python train.py --norm="layernorm" --rope_base=10000.0 --init_std_o=0.00545 --init_std_up=0.0244 --init_mimetic=0.5 --lr=0.00247 --lr_mult_up=0.96 --warmup_steps=200 --schedule="wsd" --decay_fraction=0.519 --batch_tokens=65536 --seq_len=128 --train_tokens=558000000
MLP neurons of a small language model. Each row is named by its layer, matrix (gate and up: input weights) and neuron, and shows model dimensions 32-159. Each number is 128 + 32 x the weight over its row's rms, rounded and kept within 0 to 255. Numbers have three digits each. A neuron's up and down rows have the sign that makes its largest values positive.
After each neuron's rows, "fires after" lists the tokens most often just before its 100 highest values on Wikipedia text that the model never trained on.

L4.gate578:138137168165192105142127134104083094176155086134106146175161080132091142097096186128093085139140162137078195113160156149138086163133136116137132156103174089151083151076146190094189131129077145182110095127049122127062124136118117134139098093161148099127143082090089114105123115077130119126162142132077136120129156101127117116208154125208105108157137127141071111133108101184156154076127
L4.up578:139159200117155128163172114133119108209087169127132158152146094086156089164096135138091105110164186107146184142119137154164102064127115084158096043115190141132141090156179092199119148140138140158138119131189076154149046102123179086179155101170139111155152145119115109126141153104151094045131131132116116080121097117107142092110151121081082155182065135153102126155114120149168141118139
fires after: " he", "he", " h", " H"

L5.gate144:111155137132148151136115070143126055190162113163203153175074156108102114158096165130104163155119122135106147174103164123186116137122156109090140141145129121154184114160112146183165151098145082134096061109084071182115115125108180133074107138131148134126084111113084142114115114069105112123131113086125179164209136165067106145090147133088122055134125171095157182159152173162130185099131
L5.up144:092099124172068133105100117161094110077086137108099193173098068084104127126118163087146149104130115175132093150098126098131130149108105120103158146170149123073142117145178147107159155146117174124110038152153117135144145163188140063103167147122140135129078134088083121102170142081168176154135151175123135146152137115151118113148194116105109089121107167051102136089123179157132160120068
fires after: " to", " T", " e", " the", " sing"

L4.gate414:209149118095134159091093135206087091124151144170200159130142111145119136090091138139139131121158101058079174110110075092097166150092098105076039171168148145064130124104111091121125122080130098168122149149110117105110110114087116113126096154127126105102157080139135180124076094136099089131176164150132171139166188141114088100121171122133129129145209144125130112153124151106154120116086
L4.up414:148145064125181116097106148161110120094128140115127113172101107132105132114111109119129134149127070141138060094113120148125197144173133097038150119078133132126155096088109122139115113081125115074184082146157121158132135127052184178177130179057109201074109167163091187134094089118172135059090192120070143141129126180074102082104151088098143168126120096115065209136174153139079102129140
fires after: " F", "stit", " f", "u", "ag", "F"

L2.gate381:129193071150164080134117103058138129109161087061079091128165204161110108179166069133127120112151162085156116046103136169153107121109110141143145201080129160110111152159141167121060143103110108134119111123110126087155162152110164167099091160145179154150093107160142132154183117114157091159178133177097173103147100145097144161124169145158119146133166050165133100115122151143112132086143
L2.up381:088139105141136167085082145079140175139072106173096153146136223113150135101120131117115140176182142121178134099145132105171084109158116155135108092158150126151073134156071181147113120107116049132089114129074160110134145144139150169098141112180080112144106109140109101158155155139105146125170153086126151119163137146101062107130099138128115125138135139071177070090092156122143106050170
fires after: "8", "1", "7", "3", "6"

L4.gate487:119144136119189156135194154211175142105118094135150118135157137134142167036116148154149099138110124175095052181133163072144159092154130131128071165090116112146111121085112065127126115117137123122067152117090160117125151131081139138086142131120159132180121113128134149101148133101149107152122089130119092096166091208169148180122088060109143118159141133133172134104141104098135130098177
L4.up487:130156131129164086163110103157162113135047126171155199109139133097108114122152129142162117123162161131147154100116139093107177088129090119094159130075103085099100145142155143122089045044141173115106182097069110131100123119099121164124124117111111131142142134133112129141137155105097119139190087162060119141097102192144137137139090145140151098125147143128102140120075094124138055153166
fires after: " m", " M", "as", "t"

L2.gate348:112167112145150121192149108157141129148201136113108197156127123123100121119154182161135132107058137219100149106081101152129159123143175118179061114169158133127119106076156128156094082163079149176134124193129145162099146129103110128168092126169161108091172176116119162148165087152095176138193098118135090181155133156067140120126115108105147093077041129177132130115098145098128073170139
L2.up348:198096119095198136114137173130187113135084106076084108145123123119137127094094121147117112198067108138125055145148091123148088123099133107151092088161082134119130156172168180155120123148101146139095151203173123106136134129151137159166099059104127136109131167133097117129141136157154123075169069090119144146147119093088115144095137122126141103116171108113110109036119179113093128122143
fires after: " |", "a"

L2.gate674:119121120134101128082138106105158074080095121146175103158105121155153141149119147109126128095149124152130187087121128107189154121199141142143100139134158163072119144141085170138090118125104101168102145135147181172232121195124121131111140176111053155096125068135158152097136068142092062165159149141076130108135155135110184131169071058110104122099192181081123079128149161111158083105100
L2.up674:156084114086175100087177165135076076117126119132133117112102138135108148110109123134134142114103090133141150166161153166081138148132152068132145127171158115154157122167210143128129123085148115115112137154159218112151114116166100161133185118123115166152123087136053149161044131123133110091158200097090128125098120092183115150108159105065170065136151126120116153117111121137143161104091
fires after: " F", " T", "F", " I", " Th", " J"

L2.gate96:089150105099194103148141125131131109164090147158120191135122107091064144160163161067128116097098111145118149120082108109134108102160145198105138138144110159123141161077145141109100122186105110155153114123123153107172142148098131169088104149129102135110152165121096105056148158062135116108114170111139122095111169166051146124097152141115137116079097129195154118073076161118179162199121
L2.up96:117149146048148091137111132142124145065126128147126161143099162107110174098110141197077111176098117145164110112145100085161156048138093181097136171116126149092098117109155122114070141126160116143130140124119195103107095166124130107125109128157110187076160152163178076036157111123128070168120142144167166095151136158113115125111155081109158099084167063180112136149116120185181121174143
fires after: "e", "a", " ev", "qu", "um", ":"

L2.gate737:102143122137166100159119126117135074139141180145109125101107135148200099115141151085139125091091107121107130093133133153147135123105124128076155134086097108104126161105153095106100147111145130100034089107140111087186133160127118149133091061149116192222110123109160072141089169073167165163096131121150105104116151191128136134131148192148165106129140144100120158100163141115139075172138
L2.up737:169099169151140104153161162182160115119126115157105127136117147136090106147142162175126123115141113111136083155134186076109133103191112147120125129123072119147076092157104117116094134175111096098132106097119152137150135107132124161216075172137067069132109164132141174125091192087115156132109152231081127096152104097133067085094125187169123164125160156134141054174136161121153106102111
fires after: " E", "l", " L", "r", " sy", " El"

L2.gate104:138206099155152111146157101110212117138164124100176102090108080099133150174112135131123147143114140143109089077048101099102103085125062140096142124134127139149081156112134121185129164117060115116126204121118105173115173161155168141107114098152122121119139136110102141169059095158096121134120139102161121097116084127173087136176127092202067068133130162109120161161133196135118170118119
L2.up104:126075206156176127141138138147122142108129105128173149221171133181145128046148119157114168136088158137141136120122114136136088105134134093149185107175160152135092091177129140121135068051123107126088109120126039049159160151164141151131158166111123096123130109138124146137153143164148081128107124120126133121129123180078107121149113131138172124128147124106125092105167132176178148079129
fires after: " m", "um", " M", "M", "id", "o"

L2.gate584:100116127086094143146074147154157123138119122114088133079103143088122086146123130127082190110127175147119207117121127099142153124133149159153085162158137129167118114147108096155145123187139069171136161124131176162164171116115118139135107038134119125079159105153069100168105074089067071144165116112116119167035107098050094158130084140101157052074102100163112153121122143128181128152117
L2.up584:055156142132138138061188143102168097118163153093131109144163127172101130112106123057069112213115085147149147099152105080049158076141111113134126121118121108143088095174106111154086136109150116164080127125076195095170136121137119083184112124116094166097159137174120082162118166110122096107137112149109048135140103112087049099099124138175166120143185155142168151100137120095142067137135
fires after: " |", " F", " W", "w", " U", " I"

L2.gate687:138084139171130190173107144096185105126100119119135130103109127097153116111120119098122129141143114160073087095133143078150179151082095176198217147145110061184125155105147116145122125090120172133074104079139151133125124136130112154162153156157114117097160122121066124107118146151170133124101096111197117116138143169154140130108109139136107142102155201120106156140146129126108098082136
L2.up687:145147182107132103161135096171086024157160083144137130157178126188123073104140048131093139162112139155170082161109187083127115120111113105165121135147076142122173157128114115129104130226098117100118171110104069089107127176124093104136176158132120138138120113121116159195175120119144146142104100121123071199126163133121081136071200177124149119115126092096129109159112149103093082117120
fires after: " H", " r", " R", "l", "r"

L2.gate288:092108135152158172135113128121076144204147096225071115128120163129105131087128119119188129129061115161202118154110091182177128125185090169134067097150139151089095075073145141171151122107153094105130168185101185158148133082124157121084127094171128142094094111107145143121170138099086113158148109125146100138095128156180127100142159071146138202171156121112092145142175118128078153082077
L2.up288:129174108102148106135110143119127122095114137137102107099066141147091096139105093114125126100128145151104100132108080140125141173097149124083081106181083104158078123111168128170139132141137164135183136083146183170161143116097146155130166139131153102110086176124095059113110120171066144114110128102131154182115046117126162174125145124146078084152078101155088181152170121186105128179111
fires after: "\n", " V", " v", " J"

L4.gate544:146144090120137096123123104163162125080090084124193131135091061107175106154134152109185164145091114106118143119115061152146133077156077124093162147090142182089074106077101153151123120085153151154113144063162146228118139118132178063127100136138088098122116087162165135181171125125050117166116111118145151110120166196076132134169078108190112139107151161097130193101118125176142157132137
L4.up544:099088187144130166149136086134130176166065171082137085177077081115166099114125119114063088119066120136140160111166159141134125090124157164121167115117075106121090134174134173099121153097089158156122106092151099211121129169084144059158143162149108132149119139112107116122143079132136092092170119122112100110086125191135114133149129138178120139173126140111161170172085095093078098142168
fires after: " m", " h", " em", " M", " in", "p"

L5.gate726:096168161147148199120119150160120147093124123082125142087148066144110081145096028181126113112120089078189140115107098111137136163155172113126132093139124147158105068129110084147089118105139126118106094167119141099120166128098153188101115128142030171152127130152137181083124156128112169098156181094139163126163128191157153132159065111121155113125199139104132094077151135086126154155166
L5.up726:138160142100147105119156165176060128094130046133140098102084201116115108090149079172111086157087160123190114123100071115142152127139120064139162068128141069147120113100112110100102071103116189190135165143191111138131118067110174173121111110113139114197149166085112118127135146115150121074141138131142112151130119143160084158095063136086143137095145104149111153130138142153147107162157
fires after: " m", " M", "rom", "th", "om", "r"

L2.gate176:096175170077130138119125128097171075145091193091140123088098112139147176126125083148099134153129123185135175068079068150176154115155207125133112111154124125150104105088130158072112089193095111104140171062133133103095116136135099159161145146123107102086132163154184159148123137125141150171097148160128161164094088143147131209107124074168138119095136135103169111171129072104157094133117
L2.up176:108119125143170162182093142125121140104145174050095137094128180168121138133102122135148086176109146083150167072137172178170115104156147156170143152105086176095082129154117143154201163151088153104121186165150105166148106103082133110118112112149128134094120183119114141159167125121126118095108085187151134146106168096133076123083196095149142166132154076089125133088097102096109190089150
fires after: " |", ".", " L", "|", "L"

L4.gate893:118087144101149114094141108103140173078102071124108046105144101129127121156148146116119125112099181099070155136182101195103129174080157160141153117098103101145147118126106148049125136143105165177159091116139118072118071139111114152117092135136203153125099134072103114159129082113113161128150163147135127177095191112126156155117124088116142163153106076157139145106129096135096200100122
L4.up893:143150078121098136101095119134099168124099100157134165076104149103112088073121164141192117084167131116177122145080106092160152109125157122163195161179163138150117100111164126171205151155186152182103134110171154087119119121137140071101150080162148155099150069188134123093138125149133124148106120099130198088151118160121087111137119122114164124122121097103135084128092115131145093136141
fires after: "3", "4", "1", "8", "6"

L5.gate586:128156112197128128143169098155119116106135112159176082134144140118096122089123113142088152165110120134158204143145119135189118094126127104102172188167160100164113110137088148060055157128086156201153154184096107168122169139147146093099132115143073124123123118092143132140121098098127107172156162158121140120121139083159138103066113029124154116146137171125126168180126134116143162120227
L5.up586:138143169163147118125135137089155073104148088120187135181133116167136107136171117133117107105107094184080108116135157115115188078145117112158160123107136117105192150138088075143132153140106167152067111150112086132173071093141142112106166138126151109187085116109143147083117140124069080123190133137119125112113140151095100174069141089121153182055149146117148098132122154172112116054148
fires after: " Championship", "il", "omen", " ev", "mp"

L5.gate763:110136111103102164141107114202142126184133110107127111074104112138130118174138149106132172081170074113131157115089119176161138082120180134087144154108129119077108149125113182095130116131151110100125048102082165183122141148139130144117114121085160112120099088130088134123085105080124139167119135165132179122140132093125112206092067141154088173161140119110154147170132140085131075140108
L5.up763:175161179132151159143175106164165167120145140109128170188125138088115082160154122100216136100152158161090084116105130080148157061138153123118116115124127115105178156118099128115064123120117157168064108108114187142109115087115141102127113087092186114167096121129099210133091134120147110147169162092099154096087170077143086140089134084149173127122123199053120126138091143096110114135140
fires after: " T", " –", " the", "-", "ember", "up"

L4.gate198:099125121102132158150165134125139109131147087094126111138096124109157166114108104129105094091134170056132049177122192130131113056142094165149113151122173086118151067173111078159098098111086151132093139107158090148066185133102164105163085081173133204116046107166107106073159107172151071120174167133122123098152105102130191112153138104081107159188125113111109098165139121139119099055157
L4.up198:132088157146119143128083169087093126164130101092094094147143178140128162109117093143127136085154156115095125056138129174109059161156119169113114153182119154076123136092119166103101166086140154178093178092127161150192091132139108131074142097093176132158115102129148157144079049146117171175110159158099122153172167197096192207145122146143109092129117159100153127112102146094128099102122
fires after: "2", "8", "0", "4", "6", "1"

L2.gate197:111145101103140122114095132134108141110141082140179150076117092100108136151163068114105145136086165131109180086147133120083097098156131117138129143103130071102113141151125128111105077102116188157139126132146161160165156137130188097139112137113107063104090083085133135170160130182187156091139145140147140171169155109182080124200091133127137068083118150144100154139206139143095126164155
L2.up197:094122170129159107114073165107034146137157072121194151135082088155126123151126078132123085105134123104129113092093158109115116093138156110180130142138162087129112091154110150119161154152162123146116154159080107129146161123115190098192107156095102105096108118119142142174143085081152139111144173159126077185149131130167140066169149115140190137111172148124192125150200136142087192121114
fires after: " m", " M", " is", "ag", " l", " b"